config.toml
n_layer = 15
vocab_size = 13729
norm_place = "pre"
positions = "learned"
attn_scale = 0.125
optimizer = "adamw"
beta1 = 0.95
weight_decay = 0.16
lr_head = 0.00425
batch_tokens = 131072
seq_len = 1024
MLP neurons of a small language model. Each row is named by its layer, matrix (up: input weights) and neuron, and shows model dimensions 368-623. Each number is 500 + 50 x the weight over its row's rms, rounded and kept within 0 to 999. Numbers have three digits each.
After each neuron's rows, "fires on" lists the tokens most often at its 100 highest values on Wikipedia text that the model never trained on.

L2.up1871:434502488569445462464488504588600455414530480397532479482464597369494541494575543454462458495535517454464453527457529551492537474500527445470521546454520487565543528473477483435518553474540427565491498501517487416486592620518614551478506483442532406454479491469412458486539461547372499423523536557522455505422453476576579514470471531485514563492500505435421515448611545514649392517549438459556589513561573545568517503511467568499495526453461517559569634535542467496580465498497417473471568360601496560428619548534504460508512578513523536521461432427635459495605425580424435500639467464547526463469486496450494495498533507483482452553480523469444499480524505538478567546519488480561523550466537555466516519492493560481441555562548522493423541514495491569527485578440507
fires on: "ey", "U", "ow", "y", " Administration"

L2.up2183:542470558491502478534490542406543453459569475566454491550515466540547460502494586442434421511410491527586458600539498516529515422479506440553537508506555393433435508549490509350574514517538608505476537399583441550403388425490451565408486429494438534495505460510502515476520482541484534465514460451495491518599466510424487447503415457474484628488436528394504575433393564461409547556524602477505473526496537522473549478438521520556463513522516505433564529508472529471548430479560499555603403543514469541476534473577412503513465456549530504514567399405476555485464475484505488541492617375552448542545498539492518557467468483510433530441544463552462537501517444535583492402624471514578436524541472492501417524603540449481488562428522484413521516503462542449452393434487485
fires on: " (", " (aged ", "i (", " (born "

L2.up2552:543503497547475468359480428500534420425501436600551460499627531455454553531543588467569525483507535448466509515585525499509575507520508436526505503457469481526494489526491541477527516411509539551489555479528491422512470525537435533606512428555516545508569521506448426557560431508496437474486446471507571491521456542601380523526485526550480496477617444535455405426544429473560431517520576475559601451583501582450476622377528483544505524556564432464490478436512529538473466505510487503453553454536548443449512463510499425438493467435602473558492483473462534539488473477502495483498508519490484422513507528511573415530486508492370494543452488557562600593442472443507500456518482494496388508436437361453554463536481482405509499534499548507471563479487522595553392536446482
fires on: "/", " trans", "ail"

L2.up607:496509504500527511494512582513517464450503487555500566488536480515491488495506593482458491530469469420555494442505414482487477480484470542548469510522500453508522486518426373567527502438460581483534428434505475487460416441459532589526451493466513570505564467593478576607487482486538538562538466439547492472381545536480494454531444528582416426572542418488454531478473573485482439561538448499599496500393581524526397502540386491557456512500491452472528642567441473536437381365513432461517488465472480451465502525531483409537552492466617509584478495565511505510466489578517462621465554506554470515475513507477587521525514473499376458499504493583452554579476473512459457528522488391517404527443559508468454495570482506510548553469475580511444484494426461520455404483470536
fires on: "ade", "ile", " Sal", "way", "ool", "rol"

L2.up2582:451557555553430462529507549602536502493573496608439455521457565526560414506567395587440423529491473449493525497555464554536544514415366503522520488497500444572417575507480510534488474539468485530494515423479551568399532538531511477507477477505607419502445545530480572494586468516486512493393516517565468465468504440607470500453481435446475511495478577556474372514506490579473509468495536555509460619419574424513505448487537520505604477522492508490518428531550477499533473478535435444496561423624452479468532479526509440519519417707534511521508471491622498477531372505429478507607568536503405545397458425559483587525568507416440500573508498522507489468447505482549485493508558449532469532496525540498580549473390568492488547495586478460477486481512541502510571514423503
fires on: "==", " cross", " For", "ross", " ==", "==="

L2.up2757:400596554347553377424369525479542491514508566591508443541507499482497480424487542431453469522477445537491485511490489578476447517496456582470471543507514469565515504501378544525507586550505512568407521467516453425530618433403536550481560526588528460456509509526478386546495476491466433414564453534514415506512462406523533590405502476478611443478444474557579514488528485477478517440512474433501405517502479484451471447538515600475491561472536499523579516400501500440588489569521568548474475540481574533485500446525510545529541485515502451462543522450563528494524460399434502543450460450512582559465550472489483385522572427568525453407577465555454569445524482427450495481458498491520403512478538515530443492374375567574437494486526592475476530473493572481543591365453489
fires on: " m", " v", "umn", "erm", " leg"

L2.up8:523519483495539481447542423450416465598523512481514496504486514466604513514508576477501508433497553534413519509517473473524460477524597485463520460430584428482568472470476632481558412550550511528386505478522399589522518564455454446511471368500410466456380381557469504458540424571524532453470550509488536515542471486555460430466524530549467577419436468544451475538576587523509590493577579412541512427533394405540490491500490614558507518585483515481413431513544427522467427468448469474524509510484563584637522518450469470513500423591526496469543463541548449531487538474493468515510603503518449494453532640514569532431582467480460440444536463544374566457555489535556515458441540466480567518617491529603597464561555497338469464571443494452525513481458559516501542525533518
fires on: " announced", " used", " described", " signed", " released", "irmed"

L2.up493:458397554492550462487411454513515522460515527489489484467549499484596532486511552469527568481569519536503541552527499437547477536442545471568468521576493392440495545475558496531536448533474451423490498533574450460499522599484457439475459539538566452532527523525479513400529526511486417494508530509522593549503501575443535389400490568460535508398446437481519534518556510543533588502487536479563555500469506578480536476454430554521548546555497490460443451424506557577546569484480450475527436516505570398504501470558585553534446473563485529507580496573482563434506512423482488499411523566520568659502487602602400574465436496490477492424535524537443570543541489496478453490507495457512570499440473406434522471563473503466514518479437423428462518385452570454497509361521538
fires on: ", ", "2", "BA", "As"

L2.up1227:505383434460494504530422560491445469510569443507525310487500472495550437464577540553466427447508547519472449429466647480492523510448524595510516499448493568459507480559513543465506529518582482523549446456459490488496566465507479562549426458464519507466528467500552587517464518515490421451365452547471513541457547486495497580490567451521556545401513474478531421467521465549595481395482529549534418453387537552440507386446513494571524468494483515538419452571521440541534467525494492514510422497484558488474455470557466534548392528573516492535509525463462439529396496463520461510390490512534513481535462487500478410420540468467478427450537546506524485471585511600435586467561518521479551581559475593512421586582530467512585543468460552589590523425537499519482558499498530
fires on: " Service", " III", " Def", " IV", " II", " det"

L2.up390:510511549573474502385422461441500428526502500531503444580455531422521523457566550521471467539570506382390490575517514539469578449519473383637444512396482494572528523509447560409529438532438495499553512404475557557515571484493506479539500526505443463494480497454429399491566385475497627496415382489552565490498477520562535629544557396378426451565530536510504481483460399565446533450496580494506543446540511419448485589518455563498451530459568492552500477430493498488455507438514465585468541539549471492539492506486512516498430525509504512466503483456559542439517450404503484526533490582474472552510621430555508512597528541535484455541474503505557620482557525578543391536545551483574506532552431510480634549442491498535514519493496551428531510416469475511490494460459516
fires on: " pre", "/", " inter", "uro", " non", " \""

L2.up1901:492502504381525577453466501481549388478516464482475499506539455452518507468489551442539482473526561459535463502460556533492541493491477483495535482574561443563433440511498490529465586522437465468461505446499527527504436460527503399451488453572501459357513470510460463465531485575465499479505455490551497492463509501434490467461474426547482561530552422495469434544480521459508579549528546501452489541487512408522547420460484550545496563541396567553447482491544526465518498430487589500502503547526443584561611443539386440531486426538528490496533491473531466484533470573459507489505520501569510467459538533561468493504540565559465525513493477574458702577566467520445580438496476516515492507507457595502402552609506494533505609526518427454545517457513440512471462534411515
fires on: ") |", "—", " from", ":"

L2.up798:591449544524526505536493527476436451438505480591464494494459494496506472424473441458472458521472549585533496572532460500421438471461517498510553642483566482537564517517489466488452485512522598457478474440528426548424464479500485513468436492449495560497593450520487502508591461462479435484604516522565542489458497523439481416444473570510537503432500534407538540340482472511426499542397559452504552540509412455501529543589400526550485518540468456439565541470500518476468451465502377501518440530514552455552488566603559519559430438515576495521558465417489583493548457579540629455513575517482542451375460554436515507407476439657521440476511492414456446509496537447581551495479497437556533461461514477487489532466449512580527576456546501583564561493442508576466422527527507
fires on: " / (", " / ", " | −", " | +", " (aged ", " ("

L2.up2017:462471509560448605394601549442391403521536474543487505603634407457553507472499547496522403490535535563535527493502565452605476466423481494456440469472406516638471532563461437491505502477569549542588429526553517537466518499464586455521458482579442512498511485508472486494565516496564523437447442514574496507503487555515445535508478407512623448530521573550376446543528408494471463483521579469553514626526515442443506498494450509571458509461504640509513477414488495484482492489474576418475444582547428480484590457475502483598415520427556531495480438463564463510481468543555441536504493460424448474525553481438540530510517516522529566444496501535413511469482400495466427390449452630646457343543464499542500505468538526417495514485456577579507518499484534570495619522484554
fires on: "ake", " until", " March ", "een", " Once", "ince"

L2.up1581:595558538511495523453553463421489510487529492519442420447566459492484421491454537530442529613492627436497456534465545438548532487536451601487448502575504487536460451449571506445463502496545502532528459453516505468559517583510413466518459477503512422472529533377501442471590452510529539491520477451528468526618471594570530502492538462538576498386485476527366451489469467469448472471420575391590543548409485494490520515470459602600539512526469520535565535478486435490488561467497417572564476411541515667546539425558481494533466435462540473428488415474563501581523493552447512553519523493537497484579540462474460463476516501505567505524514572649484496491516503520498411446565475499493425417486405527557500578527528413525481592430495518512567531431463456555475516467510479
fires on: " from", " as", " from the", " as a", " by", " known as"

L2.up1992:566463570569490499463459569470558419556554506419636464597553509461507547521526579485522429511446492468532559484530455471544567460487500499531514562543541514554464537452444493541585520530479492579479532450527504461484569525511474459513527471524390460571587590506399384456478468503483533472467414494455515552519561518517531508537445550544484416528493511455453589493523536622516516472551478542552541499442444564566503542535513542504510545535408540425534511469551515548480504512528542448523510514528503521460367508502446577512483459511511619519475551515521471460435551550458424503470525479459449518594474559482496490541445572501502425547484548524483566567505495487540536504583524441420537447457617515528490500486471548432506547550489549476435561522500477595480423457478480
fires on: "ic", "y", " central", " main", " Mon", "ency"

L2.up1669:477456519503466529506436595496395523505445398483477504560491551558477500515520411538469504558514486506523550466537486539638460526487579529498545536441540480541389480452481473479478557439469483466461459507595637508500456460568449519439508505533526496548676493474529529469535437483418502478546469649487499415481520482407525538488418515488535486603487566398472606536442458454459596450568546585467391454629436501427580525479450518480552498556471443505508433542521473515521443526446530547437481525542436559431426434467467499509424497633534532463579422511539546552504530455448463562434549485506487518413547493490392531509541576514432426631516528527457525458542485489507576418506528486526486495515446550570433554538410510484442500489510463493475573566497478492502437531462484
fires on: "K", " central", " father", " San", " household"

L2.up2068:480499507489506537425439487395498479492545464425579603526540486413389525527504532408522524534448501482555405403498523482438444500476471485520535478515541471544514687497487495459494540547475566458589456482538425520454569556441477526523390419466493461606522531540488450500483532474489579483543460448498533542537541477529473393568481482406497578555480476440485480406571513493487593544481517440532560494527506473480523520461459492498480530456562536363525489526489563469558579494514484490509518488568485383477518531487447489529468553569598463590544449506500520407465469503563395498519461482499463505452556648556478444490562422475397452530509507523489496510483521515519498449571492526691555512463464540535417435549458526478513546504489531499542531456438493512484420404477534
fires on: "ik", " I", " US", " | United States", " United States"

L2.up1668:512396523545429521489511474530502575466563426438559477495538568431521489483552556431432454484503505513565516519532535534475504524536452515478467552464419614466383450516502503564438461508608493509465412515645457441469548584440501500493492510569481421484561430600479402488551487476422543454577545573513496489516534553559474449560515491546525441385405563419435558503510506448511574393444458506596541461459495525507512538466479481481519505531605594497520501499540556552480517555513446548468498465406500428595521431457513501493561515521501466549518525553495585479505494440468458489443405539449396585575543545446505516523479506475451504349534621526501544410440509445579450461513494591583451541520551459463368534470495548539543553529488471470459547503482514542451425480442531
fires on: " Medal", ") |", "| Gold", "| Bronze", "| Silver", " bronze"

L2.up1920:516456510423468532456529521507467605474523446513558543548526529488420567426518456448562524481435508463547485487451580455480519415526523590526542548505496456462448479617417463550511419476523429503489469471523467617560390447430389496549503440476524434468497537619532440538463539581460502421514419408484547475502609545423476446498478465378330463563466519510507514420547520605425497446481456509515509471448470494465425418529549468562516602502531519470521589520513536561475503394498491441509492593489528473477557546478550401458501424460507479515504461533514495514531585482469491545557516463515409490486577526531522568504537544574475512533567540462478490472481509520574522532609460430469445567426505414495554580599446424512541632415598463524633450543468534442474505451516535
fires on: "og", " Mil", " Ol", " Sw", " Mag", " Nov"

L2.up1296:517545506444441507459492516511392545403519513499452492510469462531502535500487459393446477470534473563476487431567551578513491474480435474544437578467421486503357454487503551480442449474524531539550468501555463499421521607489471511431580518491604433418463499573411512498481505543525505469417372520555506489583494483444506631523491533499404439436504522502584503517473546566526486423524517553500504550369529451518553468466454521474479544546493559517489412563484598524426682578450521522469487453483412519504527450488516479525498486568514416472529478487458521502509529516409563506503562505467562484537463476529519526521491544577461482496556424449477406534568507478460518404560431530512495489470465398428492533490439462499494556498495461402511493494530513492518559524415501
fires on: " in ", " for the ", ", ", " within"

L2.up1396:555490482428408450418412486446495568373511551571477492573467506466532531473441495490538499546422519488452499527491501575495634454445570516509541505487533460508469528481489465557398535565547469531564506432438480511535521458473482535484538529508597431516562560535431447479444502552434511520480417479511472511492384483455516507497483527468454503503501544460417534429501560456587471446483463531571523493573509500479407470503480521603567620510455534439510440525512613456540432498548474488459577654475460501450471453529454520463526498562600504574472427419506564508582489452504491602418429494598493554467598573520436517605497606588529516474535467566515476371477458460528496459479519585539479504465519478485516478398478479443502524392575561515494497535528536457510572371511481
fires on: "ul", " n", " Min", " gener", " Ann"

L2.up3005:571508539525501482496422562505449500510561479578525473476475574422548557481581498435567510440523545435343544554512454494492514557551485454568572410466460530557536601540532539472408537498527498553484492477498569463482448520525469506523436454410563446419434473481484452478507529514487466505502529582466534551540490544472447603439513665466458446513471419530378496531477473511494614462454497490525524495516527478494501490407562530569531497500518498415456548388570498526407575546552473504529417492522535383539497521530466469531535512561540536494521505571546528449458460515471457459506546431461488524444491513485504514530498565546446586494519532549455634560465501495467494519610451452461459487526429564458527506434522472441451508460552579489535549449485496436468562442445477
fires on: "man", "ien", "eter", " senior", "enior", "ter"

L2.up2693:499540590480465541483501398486587491480501462516476581470512465503563505564448485475555526468429594466495519504517602526541497471538443491450470504452588373502489524510479497562495403475481514463482449465482513438468518519527474443451516362548483544497492382496544543545551450523428507508599488461556625486521536557542575527506522474548459487466517494509471531538510508552488548483475571479531592534462571433502565483568459457536470486580471581528502552458524478490457454468481431504538630487497424567548446400491578560510490488546503451493480444418520562507465595486544517473482554578560452443460629557498589518533546516446436509506513477499569523401530481459422477441463463526489504537442497594454489497533524535474579544501539400406476460490426507481476528464493540
fires on: ";", "\" |", ") |", "|", ":"

L2.up2691:546504513552509458521508603453509426431495402522521506491541420532527532578486466541487539542410478486575509584530563569572319476497499510501393450406506496564403465544563605536474535596547467546548513459562492537367471476465449467544564443531579541448466517514454439502546443419462563413462485507517586556477513564510576496453365506494397562525523402580490529420475461486493568437520515574515471472474471545529496530476535464530488526486471581456451555502578662449473450524581420527569486509494467528483546488507454517540490509489508461495548452451499540477487436564506491454521487470475452566432504567452584546459493523591451551396522495484487509502422495592497431496498526374488523504471467491420519469515572484520504522461458575511587540455461569498519459482404528
fires on: " (born ", " (aged ", "eb", "eng"

L2.up1727:518483601508461447526440452509511435506464549496522451507515510450472440579584435445521514486485568443460515497473528544502447563449485494564578526459528471571495455506465551554500465563471502471465461447509508573488621590433559545571441340544534420419482530506461487477513516500392514557493547496516502553499464426502493527442441495506593479522528529465569531488465570470487528502552483388543559526432446455615519508476503493465527520534473498459510413498487514485419387553456481478514513548565517443533538525471452480597436488504574518465535436500529529543504505497379392467407582622539425552411457443500457428441555517496563431498505552531412403625607611517532431490554570468399542468570582542450512454538526446482485497475482513515481505427527537498560490467478507
fires on: " ==", "==", "ic", "ics", " family", "ance"

L2.up2494:521506491570508439455442570626518462514550479524574525510512450393558505501470557515625445411455580551484447524464499559432507484517573502463530520536498471516550487505471511524561487406480500556483515428478593429368617455545516588562480474537487438503533456511529418436531463517446477465525548610535425506434455541526604471566522422534498456394519522396593531479474546658473534519434538494489389404472474513482512491476505559512522634514571506499479431468434520541652426476472488551519430549545535438529484530507416448530509582524536474509529439534535534511579509597463478528501492563575425526472507474469513453540467579529530480551497524522433468473553567445544500449587508489569543520500493562411508536481536518489480487485431496444555498538504480585474525454552514
fires on: "our", " six", "ot", "umber", " cour", "ester"

L2.up1461:462540461588510444494499533478459555601562514537559471502475516417470429501520541458463508561561616450525566660543428532492497496607468510498507508419460494502458624529396471488490565567430490516461462463481521555518582452473461484436514429477492532419442502417452507526500532483449560551510483494522550507480477552509477522534526554455513466452475604555363545551497492490541610388449474429497559578451458471503469545396563511423448564509507570475411492553512489606472511497516602515564502500511463428497513583511467500547298548441441511456477481453463489473459537501503499475487430410454558418483427503490532538489550437433448563592400506540409510514466448483509561546468458426563536548461509514506494465471588585540441547540569511534490514394496561447486537351536446
fires on: "im", "ord", "ife", "e", " player", " Lord"

L2.up756:414458513504487485535517462565530614504522527483506456534475471531504434528535466538467527573521559516534585488463492438475457502499523462531555488452502519560518532543564414530492532495502411516412437479477500416454438488439534438460425494546552519527572427465496555508473449513453497565502586454518553531500455513511641545541516525495618500462507501439417503542554483477443484536557486569596495479470580465493502485454523483526450489418534647469453473480490516468464480571485542383425555490548485525459481556528455454509489421501498518544538586506613494496515471507530439519538493548464484536499585450487434427544607565507414528457621447435506572470561516444548503477548476388518511492572617537424554544430444529512539544490418565496532458497517440464514490425474489
fires on: " cont", "ost", " Research", " collect", " int", " research"

L2.up2007:531516559616529472506462590415464442537610468556418586511492500493471414478488432539459500618486538476475521528487568471470492505488460489457540582455477504577505554499427449425601531513449500459439486427442482529485601512523487567502472516541412546506472602494486460509477424500490480436622492570579532529508611548451467483544528593482495507536564475471454416491541530539494596509497431478568492528541538460418581424576420524452523497395490528521431496416519451490422473476515444581467551487542458538502586487530469508531392566494608510572527408440555521430543512498464550539508462456522533495420519501541562502460539495499543397495492438549532397462542508625477426534568486541582498566447534638570480573518478552503568535465551532497569525434447406580479532483514418
fires on: " state", " m", " very", " highest", " world"

L2.up883:517418462485533414450387447514427527517515475517519460519544470618486501479546501447466461602535522466541474509583611541489503474505518597450460446493454455586435451610447509496481483580467527583490449487403493489446474573481472516504493581463539457501460513519508473549532456586446568496446534554573512534475581500518495483523545574508532551421530520477500483533547528521454430428626460509498621371533519482540501457454461528540508535457481574491486464544470566446490526481493509501475488555410524402575476418518517516579468540528519382453497461486540508417516631554536455441526442493445531519451454589500573469443553504575560525464595436498537463568540543540439466610559504568485572496404481479437502526570391488596448475548506523489483578436467476479481468425486461
fires on: " f", " out", ", ", ", f", "85", " to"

L2.up2412:568419445506453501462458529571512413481545511519495456448469575502413476461586567545544477577557587470428485486533505501600562480446474465544607500414546509543436528523504540443487524474474486457437471469471534449557513507543458494450542503492410474380529522490513493448430437406496464508551529582506454432449555533530495522424544517531546493480452432552454567406552533450471578401458537504422486469494554502505570455429497507449512555535553533498497545486534521484548599531565496492506605449502604566392609536513561470622482502468589542528483474451554484501531453543484391550603530531585496481453439513470371449459546495512529535510510502501434487486432525475480557492407464467528479564532542533480456511508439522499538588503505478487462536510471418615547510477426511
fires on: " Man", "any", "ony", " Met", " Mary", " meet"

L2.up57:470485501394484358485454481502514448509518504449629558512569551502551567431523549396567529430523511392530443519518531557588548528440472440496457552414541508542503504564500493533464562552554474540470525474564580407477409594446421479534561476515494473435542538460548489471406474568498615481457498564510501488511557490449494463516514532559470435493541575457501595545484467457494567423563484503608442460481468512576466595518418423498567579527558447413480445528458455550566501470524575469509536530442539439425484553568499436505452389491465472489543498535498534525569446591449412508502592425548374587483544465473500523568397568485576467486552398571478565565546502500646377514465500436472571541551455517601452424523405465527497505465539519531536547514494512470409518479487550
fires on: "ure", " title", " name", "\"", " issue"

L2.up126:497494532513473449478523545480537489653528468480401469631456503530462459497474576488547583406418517395479591480544550503489490439515521473525503510461529455543488435529483598552461421487540481435455542378569446544461578432394429459570491469515454514478515460556520496524475551493432496546441454391458516494441491552629524527513529441439439429465639416496498613446465452492476494396480550483578588435440440485501483418507591529608561491395398550454541470514504483491521517488526501479571508500583432542506491527512526494509492523497497491466565443473451504516506595447485474502494544551533463500490550514523521529534426473538497470530538569436553392526430476607611471459544492528542476496538546529520478532614484516501476504468565499466507535441479540492535493519596473
fires on: " Gr", " organ", " Bo", " Cr", " Car"

L2.up1334:502426559494520416447472485520444511487499527556491603550526512528487533554484465440474545506502536460485502499513567511542552513453514539486390537526514561553497436544539580449464563479485427528541552462549562560527488587529444507536479529466589444439531424471473437547526523491445488456541438574486563515502474529537506449576470533499346536456435478414497518468509488461594456514531421465484413534430583482477503526575424501546560576493472499509489550615563491522513521469514427489448546524413470518425462454468525526530497411570484489596454473478475602520496473474523510600489503575423452494495563507496469516567534572506447499435457503529528437474550469502569493459480514507423474506501490551452647555513513576453521521522456471495489531448447552564444493513490423
fires on: " had", " has", " to have", "|---|---|", " sold"

L2.up1209:454540536515497358416430524599527549497487522532555462522538535527436493546540508532490533470505515458536472648472444445422530511557551428545418507423468462490524534584452532396563542487456455578548552476441529392440493544512479496474492417439442513570428574459487537487502517563420527614456454555560514482461480558500582412415532500453495488544456479544460503512549465442552562550499461496523574424568487543440434424551490595467449532442500448458465443410469549503566438449527478470502496452484585469452490515524488571482499499576502391498551500503474508426441497466546520445485488615521496400556620488404510453576541617540493529359471478484561561447531617533513409472590468467529516485476463504456551556412522528477485498461570559458577518455535523545424497488519423
fires on: "ric", " tri", " equ", " secondary", " Roman", "rian"

L2.up2459:399529508467535545426504534365490434513590392531669526427560533531418475474474500542514543562494518496494485620477586477533564444529517435598521477557509496486501492611505470413461502603500533518466526493504534583565540542481422481571489459544500480434415586402511483532498491478513392465443490544551510495424466392477448456586461371531445498454438496477509508423612409510553546467534480496553383442476481470484494440459533475472483502453529480584412509425517500514525451463478456481484487485494598508427503459521559499512542507616544479542600527483524466477479503516551468450506547537503470520530467484567537483423500516545567543427508541477503442406556547467518457523495568532465532545586522436470441478447506489427497566462533562600443524469442576477468507535422488
fires on: "–", "41", " see", "27", "46"

L2.up210:474515495521546489452567486493536532510612431465471459554500590414595536468493601537524584400444470455560434522503548507463581436444525450445504578455404446444454570511469494598506465521546469491487467412572533401554516544510568557573474468477551401501431502503418451470481522492494539511559592469515444528517577599480616476472492549551484450537464566429484572505467476514447510486563498479508393512400552483470490449578464583491518488501589592546453503552576461538460460473540623454534526421598437446494452521431490572446526577465517466508530529546493529560441464468457517515489417509523387482504541464514571521489479614464485486513567469519417509486442624516575567557523443495576547540492460520485500447441549649422492543551461475452564492517511468484540430420562543
fires on: " Mar", "| Bronze", " Grand", "988", "| Year |", "| Gold"

L2.up604:529581541498526515492398552542413504526513509563496504495445494532575437444578563577524434469432585441523476500431463429563478469409410507517461553489535574594505497512477472600518474533555494518459429464531435496572563580494528503570463485574602501581570507540507378511567471481448382502571525466494511516479491593473540507530527570358491535436503462477505497447521495503522484450451458530569545514476502518542578514495569471469575548519517510444517458548451514548546453428530502530513538560541509502382481489456448588517383468583530432533567427564556479395478568415482436446508648441576503513534555565506518423534601487588417525472516547541570518546473505483588513478534486479548522498488523460408498558573470551494489607344523521466488476501475479470530502482403439
fires on: "\n", "P", "M", "S", "| "

L2.up1138:476411483502436501495465497472470581489497467589428595564518466572508493498549457512558511533527461557522505549533537549460505446463446540483440515536526445531491487514562471460502533524384464551490484458492485445497493509520466457400407463481558457463589413526457396457574453485491584539604505606620497498534446507406539527506467536480439519542425455443495632462413529514457488567523492416523421616464528473485432420470491504546450534514485472496422560609518517535423531439506477465511486555437474473432508508424531449520473472563584522533504446428577543366490398558444521466493504435485511450468529490542447485499537585529372371439475451589464542470587515526487473423498515402560530479432505570482521501519428582464541492556546444552482499445530553466441544540509544
fires on: " had", "_{", " has", " have", "^{(", " having"

L2.up1163:487535504507444580474449516478582627477542485474547489482558580475514507495495544435439418468504534556515533418526467480550477545570474499414558461440436500569419588529464425541476478477470431556529463531509518416506543488529535461450520485487512466434445482489425528508499416498519426407492545472614432462482613433566524488461498484605436414454425519548457478495466384486421541466459575435558496531425458519497436622517424485508493434511604558434449440505528594526524557475483557411584585491530527528526600462453611562506512472552512473453580509483477502504601513564548558486498541499566419461566423480381491528476565506458416509422662502480512462493462588504554511498497542502596555508567491469532505486490420543550493395465493576527460496517514525612527501496558459
fires on: " Star", " head", " #", " front", " side", " top"

L2.up164:456487543504420473418498432539616524511436477519561494409568491579552465584581470498482484509612539467443438479536575447584483528518460545557522539540598439559407554508496378586489496550552516499476466409550410578387552548548505452509434411526531445460498521469407493482410494482461492537436420472484571473464480511452533541465503526548480482476485516537542511513451415545602597409427518525571538429420432466514538480417521491478485538421488534428487434452508521530449516532501464512600517549553531432430573500488549498551524468444484447537480412547548419405486433552459453463553439540537485528465552487556561491488492511555411490521559439597496504506474559497432495373500532565650507448531444534395452506475519516517609481514519503524425569502473550428508462530472453
fires on: "\n\n", " ==", "==", " team", "ance"

L2.up460:481388482531438453543536449463544464456578505503530500464539502474396532503510565600459533539474533467508505527370531478471497474527428443562512514530445498596596449492484414574472575572548528445475514460550508498411529503378519528461481466510387438502570479557547527503483557467478483456450490426529500500529465546487458395555469453427483461575501536517521602444495452501400465533527452455385515507454485584473388477454492499542486527524566572458482547475544482402493411469513440467580566460476473534580467501482469443576417438449467507497491462498578555490489473459572557463494491575468474472435510551622467610487407614623482498476480562414493598606526468531509461489644516493548416465529533496473496494547463442438562509486467522553495481501421497447548518413372499
fires on: "way", "ce", " drum"

L2.up2641:582540578554465488559458505523528371450521516508402526493438489545461526506438526563482500514507565558444468480507498500533504559458562498437493571535520441426532372601507519534616419521464539453536514474537436533402503413402532573561496555490519497532467404472524436523523448526462553572534455451470594443518489541523512550482529543512449490484634449503595527476550534494541530446450436430545487508374460480444416447498461627434498534503562476391500510463457543490537558465493481409487489590488515457530524495506417493492401414495511445450515483517450537533575469494438600508527555498542497561558480554479517458558461536530492485443425524543448512531546496549539428513508497445570572510540481509545478473578452478597552492491501486533463583483412531427470481466568517
fires on: " the c", " a c", " and c", " cell", ", c", "astic"

L2.up2520:471494528531471516514557513425506499435469462546497492600488503463454418508534591532613459510446536460608452433518494471488509452455472578545430500541514485492549576575460546487411502550588526518538480519580512547487446515455441451559503495396433507546456552461521468501539532546464573478495487471554543474523580513492444507448495428502485529491538508509488496478505465579468504558504433468526556517513502434406611462525562513528517489530603546489534555494526495473513502503595557475476492492472478466458518374545417461515493519443541487554542502492455474400409599566508427442410561445443584551476522560583571452526534498521513417568482519512496580481603467480496463420443519457519494513391619399468560467485417530471473570478550453463588513381454499398428406466508518
fires on: " Sim", "em", "so", " sim", "aps", "ime"

L2.up1206:485565421412409590572545518520615408485493501517529453580460469479519436490510531488475570556510533448509508413437566584566545462495431583520538560528525456517536587534488413536523405454575499513590501449486496500488543547506533497513479452526541478493532534523484466492486525509466547460430480504497508452521521420466467504398452559512579457480420509436618520468498541595508453562503453464496452551606518494488535448452560431572582486513452552491513555490592483498553471497524510566496533443626511531518477451556505514456447483558580554498392484546490468551543564557496521518508467515579468508457425610517487377464529522423524491393473565518501516457566494530480463323452479466612554501449439491482398490522520481479488533470480580558501462437530439607504545485511529
fires on: "ound", " both", "ated", " di", " separ", " Both"

L2.up1488:502496582457555510468488499504425503457581454563446448580617518456486562510592458412489555496501562511529486522568514508512462498461464453542484541542519492496384483614442529510551478480538452493595519455574417540406491604524544527478484438454603496527532469537434500580541480542471468525467491516562519563585495545504483514500476355548493483547431509435441508513452353434549572457430577530560499501484468519472535537569484519418488547446522551530580525499474592550481496468462447422510479526457411525446529543472476536521431432620533576430567461533486486528619523486481494468576483568602537454551546479444497536519431424609531492471464463554435500555502479490532414425516453550495519388501483425448447494520498398563530542458482580521484468478532533461445441490448490
fires on: ", ", " in ", "^{(", "; "

L2.up24:429456558490494416479481560489429571545546469598417536551476484538435504512481478437569494565543559509427492474520522517475406475593498552490485522513448511427529423556514601470416515404572447522520515491478506564495445513468481338524504495316501518421479486451533446504622525606398533511394554487601522482536573531470558375488539469553508415419606480489478578467467454532503523533505578443498440491485510378477538427367479487560528475497535527556463524492535502479481504459557473516509485542471461392587611437454511512507524498520448439577521538488480529414484593528483467511473417560490496505557435509477443499422470527519551390478485469505298507551497479484516500391507531457531484443400555504449441497494420493468475559569556508581528506462485577420450515495524528
fires on: " as a", ")", " only", " appearances", " goal", " Award for Best"